{"tie_word_embeddings": false, "init_std_qkv": 0.0339, "lr_mult_o": 2.0, "max_steps": 3375}
MLP neurons of a small language model. Each row is named by its layer, matrix (up: input weights) and neuron, and shows model dimensions 0-191. Each number is 128 + 32 x the weight over its row's rms, rounded and kept within 0 to 255. Numbers have three digits each.
After each neuron's rows, "fires after" lists the tokens most often just before its 100 highest values on Wikipedia text that the model never trained on.

L6.up489:186161148100084146113138135131184154088163134136100130150105115077159161188105095164145108166224119080178135091109070142147128139092144092130144104147103115089113115118112109186122080195144125154120178209084101156139099192178062162124099176174177158038088092116138090128095143176119077144134025124115070099118101134153146125143106140052100104122104126137162163114129172129152104108094161114165130134119126129129117112118149177171096154124123087169130100183114085113120149115121129155136084135175111161164135152134156110124146142125193124133110102151172124121118123178094125132
fires after: " se", "if", "x", " f", "f", " due"

L4.up461:114164060152117102130091160144094167086104136099136111099183165076130175110117172165150210089134131162133119121113148091157184102133150143120136117136148154148114124119143086150136146142082096165102089042105133140148131143102133075144074169144064134121160082133122134128121134120158046111134121164135112115113101079108172073093164122156125118179116101108119117128102167116178064088118129117131174133192189136109098127162142133173117171076202134132155063087133110119169132192076110125138101065137157163108188141072108082147182135120130131148159148196087099086127122156124168092
fires after: " w", " f", "at", "f", "t", "w"

L3.up118:146119132073199165164115125123136097132129144189127122128144165073135143109058102111128148123135173101131161123081085144145125142134160190119131154162144109102130130094056148196098132145138088094144163060115093152150169099070089110107113120135198094202126135099161103156102125137123167124119123113027128113161126126179153163130121112156178124180155079098171109115110103124147200144136060149152158122161118112127101153135169128129158177113128115066072116138124118112078122152151132164140106108119147115188135079210085168132128142106148127095126109008104130155121113088115109141
fires after: "s", "e", "S", " Re", " C", " S"

L3.up129:150138078143101105152100064108126157115141093086137147094154122114173092148112115147106119144102136095127130140123139106161149099122151137193192133165122100102139102088205110120042097139128128180141148096134144147121097080144086179182107048160137120126121131082171143168101121104118083070183151125103114126108155116143125125136154174129121118089154101129129103200110121138151115084101149145175143057072111158154171182133134121134110130143020154104066176146149151086149122151082120129151115137129141173083118067143164123135190130135156124064131189118137164175095048172159105140
fires after: " h", " He", " he", " Bra", " K", " P"

L4.up584:156134108101129080190036125154164127111126144140179097097155091032161147146122126134129116126164084105121084132099107180115140158160123189130082089114136106116113123134128122124130077120120134120146095157127172143097142168104142143118101122102132112077081090161129160161089134105128108108134132181151190117153145177075157187115124113149122163080131088109146170147154118169113154167116126194172165169072094108103151147129129139126166100052090164161131184110129093136177183146168090187084190135125113154175089097155168114080116117067109115106069073117091125186107149076148104141
fires after: " Con", "lu", "me", "e", "s", "cent"

L2.up414:119169152121139103086144138130170102100130100211162134120109083118088161105086176075182124134151149100130051096108117130093119107139142107128126081098104117148103090108118115173170145213075121168173131188094114092137134162083146065108168122148052101130144111107102138174089146163130165204128078117121129118110183149147162172091118113113140070115109145158153179058083101128065142206134148125080200138150155153150139099133129111114139120069174129153146143093181098140135115170124114125057184132100149115116079112145180152131128104140130136116143069119137117135093132105114182140
fires after: "te", "%", " M", "e", "s", "ne"

L10.up635:078083125098135117078103094171102126150114106116195132125125152165042056131116119135118129053091085133181088113118133164130108119121153113133106122134070077145135133157155109145128113180130150121084064076173125122151166175139133145186121110102137133159057188154160150144095050144173141118136103190128165160110140130146090091159161111136111128193115157140085118142087193117130164175096159100147137072193136101150148103142165171133132147186160149117143090115137138144115162120146112155154135125129076132173135085078152144078141196104143062103164100091104152110146133116067103076
fires after: ".", ",", " ", " where", " (", "\n"

L3.up100:113134073113107139137108195134120163176135131175123111141063150106100108211116116081142144095177095130069083150157103144078157161108080133131139122173099089154056139112089162098113121126080134161115092053111204102134111116148088110133083141147095087086148132138132087150117139087051118136099082175157142109122119112141137174185113120092095159177123137185138115106095147160169164158165167137128157113109143222147098138116124168087074091147134095085082167145133106130189145179111138159130135107122123098169173124147136124092142123182181145108090105165158159155096142171101081112
fires after: " se", " Co", " West", "t", " north", " F"

L4.up516:154163151109194173170104142154101125164126171166060126125111096114198146125068117178127138133176132109105107115111089112103143123120144130137195157103115142123141133105134100152131123151121069108102144159050038112149126142146097147171100131104123084156208082114168110107142131115107032131143120075104153140140095139117151140179141138124090077104187109098098116124101107130097085123080100110147153138175113147131162180122121149068127139166175131105155078165159129104172176102179209146215156143170110124131146171103146148172098119102128077118141155135089157148150123183127072104
fires after: " K", "k", " U", "re", " H", " Jo"

L2.up703:104130150118167078148121131131105098091061124178138104121099182095105107173118185181117086117028112163151148127129142106103114160101184151172093141122144079128107119155155131188064121121117162133097105109176151105085167133105105133112091121099083106104125145119106086193171132145136094128215114115089143150101097137135120181115161165137103179122148104140172096151142165178128109161183075153159160111144136138111181103113106163056156181084133145161108164090124090091165170058158171121133119137062107111137117108144153171184072152106127126149081046148123127114101154126102121123
fires after: " re", "\n", "ter", " Re", "c", "s"

L4.up683:103128100039132101154172151147136164165132139141143220135097135118145142110152136133140163111100097106150119080115104159125105124170156136083171106152107128053117116133162147149086126170117121184095128155164101104097066167143113152166058123198156139109084105093182147106097170132166133125130135091081143101083135203141150081085162100152107155136100123138125116107122156149119063095143120145138129136118081126199171084109065155184093171141164083075071138099097153145154119083152089167165115122152143130117137142130146081174119138085134107131163099217165199093146135125117138170
fires after: " one", "if", " F", "ff", " f", "\n"

L4.up230:157118137064174177164076151056129080172113147179085163137136147136131141153048115161124127134120107127120100115134088119144060116101114123157130148089131112111102145110187040070129088124151136084141163134149134134137124063075133109134165032105172079083142085110187136168076114094085133116177126138176090177175170140187145118155154147095069112093107093093123122105102114138146147116143159104143109124088077163193095117122101115071125158135140131133129120150141164173188147101116157130159133160119198161166129144113124075070100154128174135140138121112128179100114107143119167143
fires after: " In", " in", " at", " K", " E"

L2.up2:132107134077122135083131093105077146136094154142142133192059153172145185132131155133147116107086144095193140067214185114107154098127179152098077134160123185167125144161122108184114137129132084112073095070128098127126134140123115143134119124183117046153133094094121184180094139151138072170121098070115135151100147177097083104112129129128154154097156149125151065100111131170164144076103129167175124141152132110130153182135143150094112158102054132076102169145106103165119160167147135173142189209162123119125111071135116128149135126143099110109118080146103106065153156089164115116
fires after: " re", " con", "ist", "s", "ar", " Con"

L3.up229:074089115113154098121113169118151110120176120096112183093137204155084097111142173137151130091141119142128111167177111135149116131124126114148179175123102112122113144149162131142164127113083167105181106114100128144109077063096157096137144112145165174147071155156102171170085106123116125117101134183069148127138132176093155197134161115130114206166091110148125149142134159115049169151152082112185138128124125174132096143184137101080207134124171158078159123059151092153111157119140073112096159128043115163115161083147141082166146078143120167118105154067110134146115180100079115162
fires after: " ", " st", " A"

L4.up692:083093144149142094097107122110117157070068138119121141149125158160162153097101121165104113086146052119112137169187129072141170181124186144174111070151138131116112151098102129105168082172075152123156141175130131106123115198117093160172151123082104182173108075153116150082186157133134071122165143066080156106106119151133119146064139074067119143153105137126113131186115120074083133123143082138173146071159113142125162057200116127130174163116128134169115133112168162145146136120139123096128112151106144140081105137110141117110148169142143166091235154138081130165128080170129114105
fires after: "s", " dis", " de", "vent", "c"

L4.up530:125149122116125113139158179089132088112137103114102118165133168143126156153071125142137060057091153131160116058099094095186176092128169135130148183157125103135139133106143085138110132160128114192152166113101157100169097115139019102144027158120166101143095100088135096128177141128138096080105107138223126150125168108158129128121106148115136133079108057106071124087140164139152111154094152170145175137146112126120108093120144186091126090173143114166111153138194142105096194120135100156122104202129172159074127136172097144129170113087120138123100117122158150084074140140143160102
fires after: "f", " f", "k", "am", "er", " F"

L2.up500:111074138110136075128136132189122140155134088138154077121106140142133152123109101125092122125132134151196103110091157052129068149154124114150142077106054149123110121142216169100129134205143132139108103142133143088142110113108153135110134098172156118188125127129154141128122170127140134164124118182048141113156172112134105188216068130143064124101129090114106113154109140113147205084061076165167114067169105113083108082148160141085186163113102106153070147145182087143153123122140069147130152114115175156109099088088123110114155164131163085099112107131196167128136129102122161111
fires after: " ", "\n", " (", " fa"

L4.up78:099165146088103123125161096159111169113137074135136147038086140121134107105185149114101159121143186140053140135134054168146154090098138105166149146155092143122137148150135131148148160171127127106116086092160153032074116080082145093149115065104143140058044082151161155121128101168157103132109081097126149164160156144137060145146188151148125209110127127123121159142112132119137169127159142092160179057104122162119133120095150104147115139166128199154070154138129129126141154129089121155130121145115137131132165099182139099109096147093159093087118093124074095122203111082115095162
fires after: " ", " (", " University", "C", "al", "-"

L3.up585:129173126109123127153120077101095161105156101117119158124147086142160093183097078148162149142079141077126100183171099136084157048111108186229166100095146100040108130084178120140133069099129114084142113167114058144130107119099132194143109135149118062151149115109142134140087137125071101179188166133127134098109113115099125138117148115149092113067167165099140118134155122128156156156123192141097146144168119122178130125097141156122109151139116163066115135078149099152166114116069179139091176119153100153176120177171142092139130195129177110139129100077115130121133072071104113133
fires after: " I", " d", " H", " h", " K", " Jo"

L3.up258:155151095041117079168111164128118091151168145140112185091089125087114160075130145124160149082146114150092092125118132146163111116119063108148157119066099122137149158107186075103133135156098069114106103083114158156146126077078127078157143055160195131168132156146101073117168171185109089159108152133073100140103116129067152164157106149145085131144092146122094136181184108124112123159126126069139102165171145128092110182083137177148156109108119138117132140146178150129073170111136101106156087145142091181161163079102113143121174138124179157111152167113062139086134120047148115137
fires after: " ", " g", " fa", " mo", "G", " Pla"

L3.up235:063129086173132145118182106142118160112100131065152126124091166087139148164172126110190168115124116096133114119117117148179113065110108071178045083143180084132194083149099074117166107137125081117137089112128095119133139098150168108110121114129134107150134162126126123150101137141118125100166083193146120114114098135109192145140140149094116178174159141170151117165129164154170102121074216115128132131098141101212148132128101117152093149082152084141116132130159111136050165065137105104149059090147126157162119089080160181148168110135099141127178122136080144176173114100099120068
fires after: " the", " The", " an", "ed"

L6.up225:096105142157168162098108136107140129114093076126122111138198113169117138057111144158159130183063147141103139085168082124111171135136161125083123088069132146124148143112189048166088136066090101123137131083125176136116166130151070077213141127158104122117161098051162154151141116120126125101183102173108139149079111162118129093156203141185110161094177126070120119124128182107196180153195137129094173129103184125148093124118081141138094145129097151123116100127139119127106140129151111101170157133133125180106141114059102090126120154142080143093143065171101112163127110098145142104
fires after: "k", "en", "'", "ul", "t", " w"

L3.up478:134131090119137195165108071127200127129083150139096108174094045146166167092088114196148151163178169157161101066125126131107098125115137154171128090114128171101097118128087109156175124112137112069154161148143097123122133139131129128161112171091097117126129103095152157145107159105096139098065079152110149170128150140155124083143112167127097143138189109088133097183161092081131207135148116167148150167183097135138176107076134098085109075111180143111183134079146119130136130111069129113128195050118095101134075156187134090173138142136172151147182089167115123109157116102116168111
fires after: " I", " Re", " M", " J", " in", " K"

L3.up198:092141117152143044121130119118136154126118110128110198081128132118126086128121115121110154125144108151136117113095091070112105115106125084130054137122143162171165206132181177138123114142080145125199099123136093114143157095056208122146131132176145089137117132133103091182113120154162163135079132133108103130186135135127195112164138154113135095150136131128139069177109097210130133136166105161172183166085162197152173150101110167154168082107091164118144142106130093116131126116104110121089213191057120117107152094158114131107075121113124135106160094071114169138110137059151107181
fires after: " ", " ch", " gr", " an"

L2.up707:107083079148133122119125146121182113145073130099110111083105174150152126148138115160086126191083100145129097150117200159097116099144086131155103082134097081100126112122114130185156125204102151080165091113080122134142182163123083157085211121136132090106123134206108145190160122148146121091139161124117144144106165112150066167121090117096106155129075092142120154177116158101160181169153119132149195092126138110097100126111200112165108092156190063160144116199168109118108103099125117124131108133140198153167077115103112136104144147110176162092127113089115161188134158108080082100
fires after: "\n", " (", " \"", "===", " Mo"

L2.up387:150080094121185138066128098135138114197150077139183086098101144165124130139110206055151128113120072179128091155113119134081129065115106097152167097057086110128174131150110077113191107175135127130161162153096128129123155131117148130088142133144116154163095131131106122071097147187186168150149137161031096172113098183157140123142107146105113158165155107123164103101120096125114202133107106197102134070111116113166201148079137140101112128123151145078152085104129089165127136107098093166138124129113166134177120107195142138070164142103163084125119124115172124132165152154108146110
fires after: "e", " ", " O", "th", "ne", "\n"

L3.up661:157123154112070086152101137147109171151154095073104124153137141149156122109126096144119089158122104120119113128093149145124119091147135185138131136055109084111140159108190160175122107098060170144147182120105101122095136132149138155102180090179119078123139133171129186074096125091165116164078071105117137131145134153116167153137156078133093171142107080096147118215115066110084117146168113084162195113107162189095114131155149122163156194143158134150081121097137096076084159111165143125122104096101095109097177068167141200109137149099198162125159083104102111126131079091127176175
fires after: " ", " st", " Ch", " sp", " mo"

L3.up288:081148105163139154146120111137079124105098158137125135123189116109135076140145107129131172159174151130190151155138109140086105157103135136151117109188153186117126215082075136131163117124146140155151150102114070109178078100084136158147167092139136112116056080068134110066102130090166200145163104178094169119141101107174082127166097133168161115131121145136110119117140069133132120146109087120160171116159179088082146164148164127129105112107183083112113150137158106103141102141177107081076180125050127111130096115118158168178095139116171054095117158121176154130169069191095143112
fires after: " He", "e", "w", " Se", " De", " S"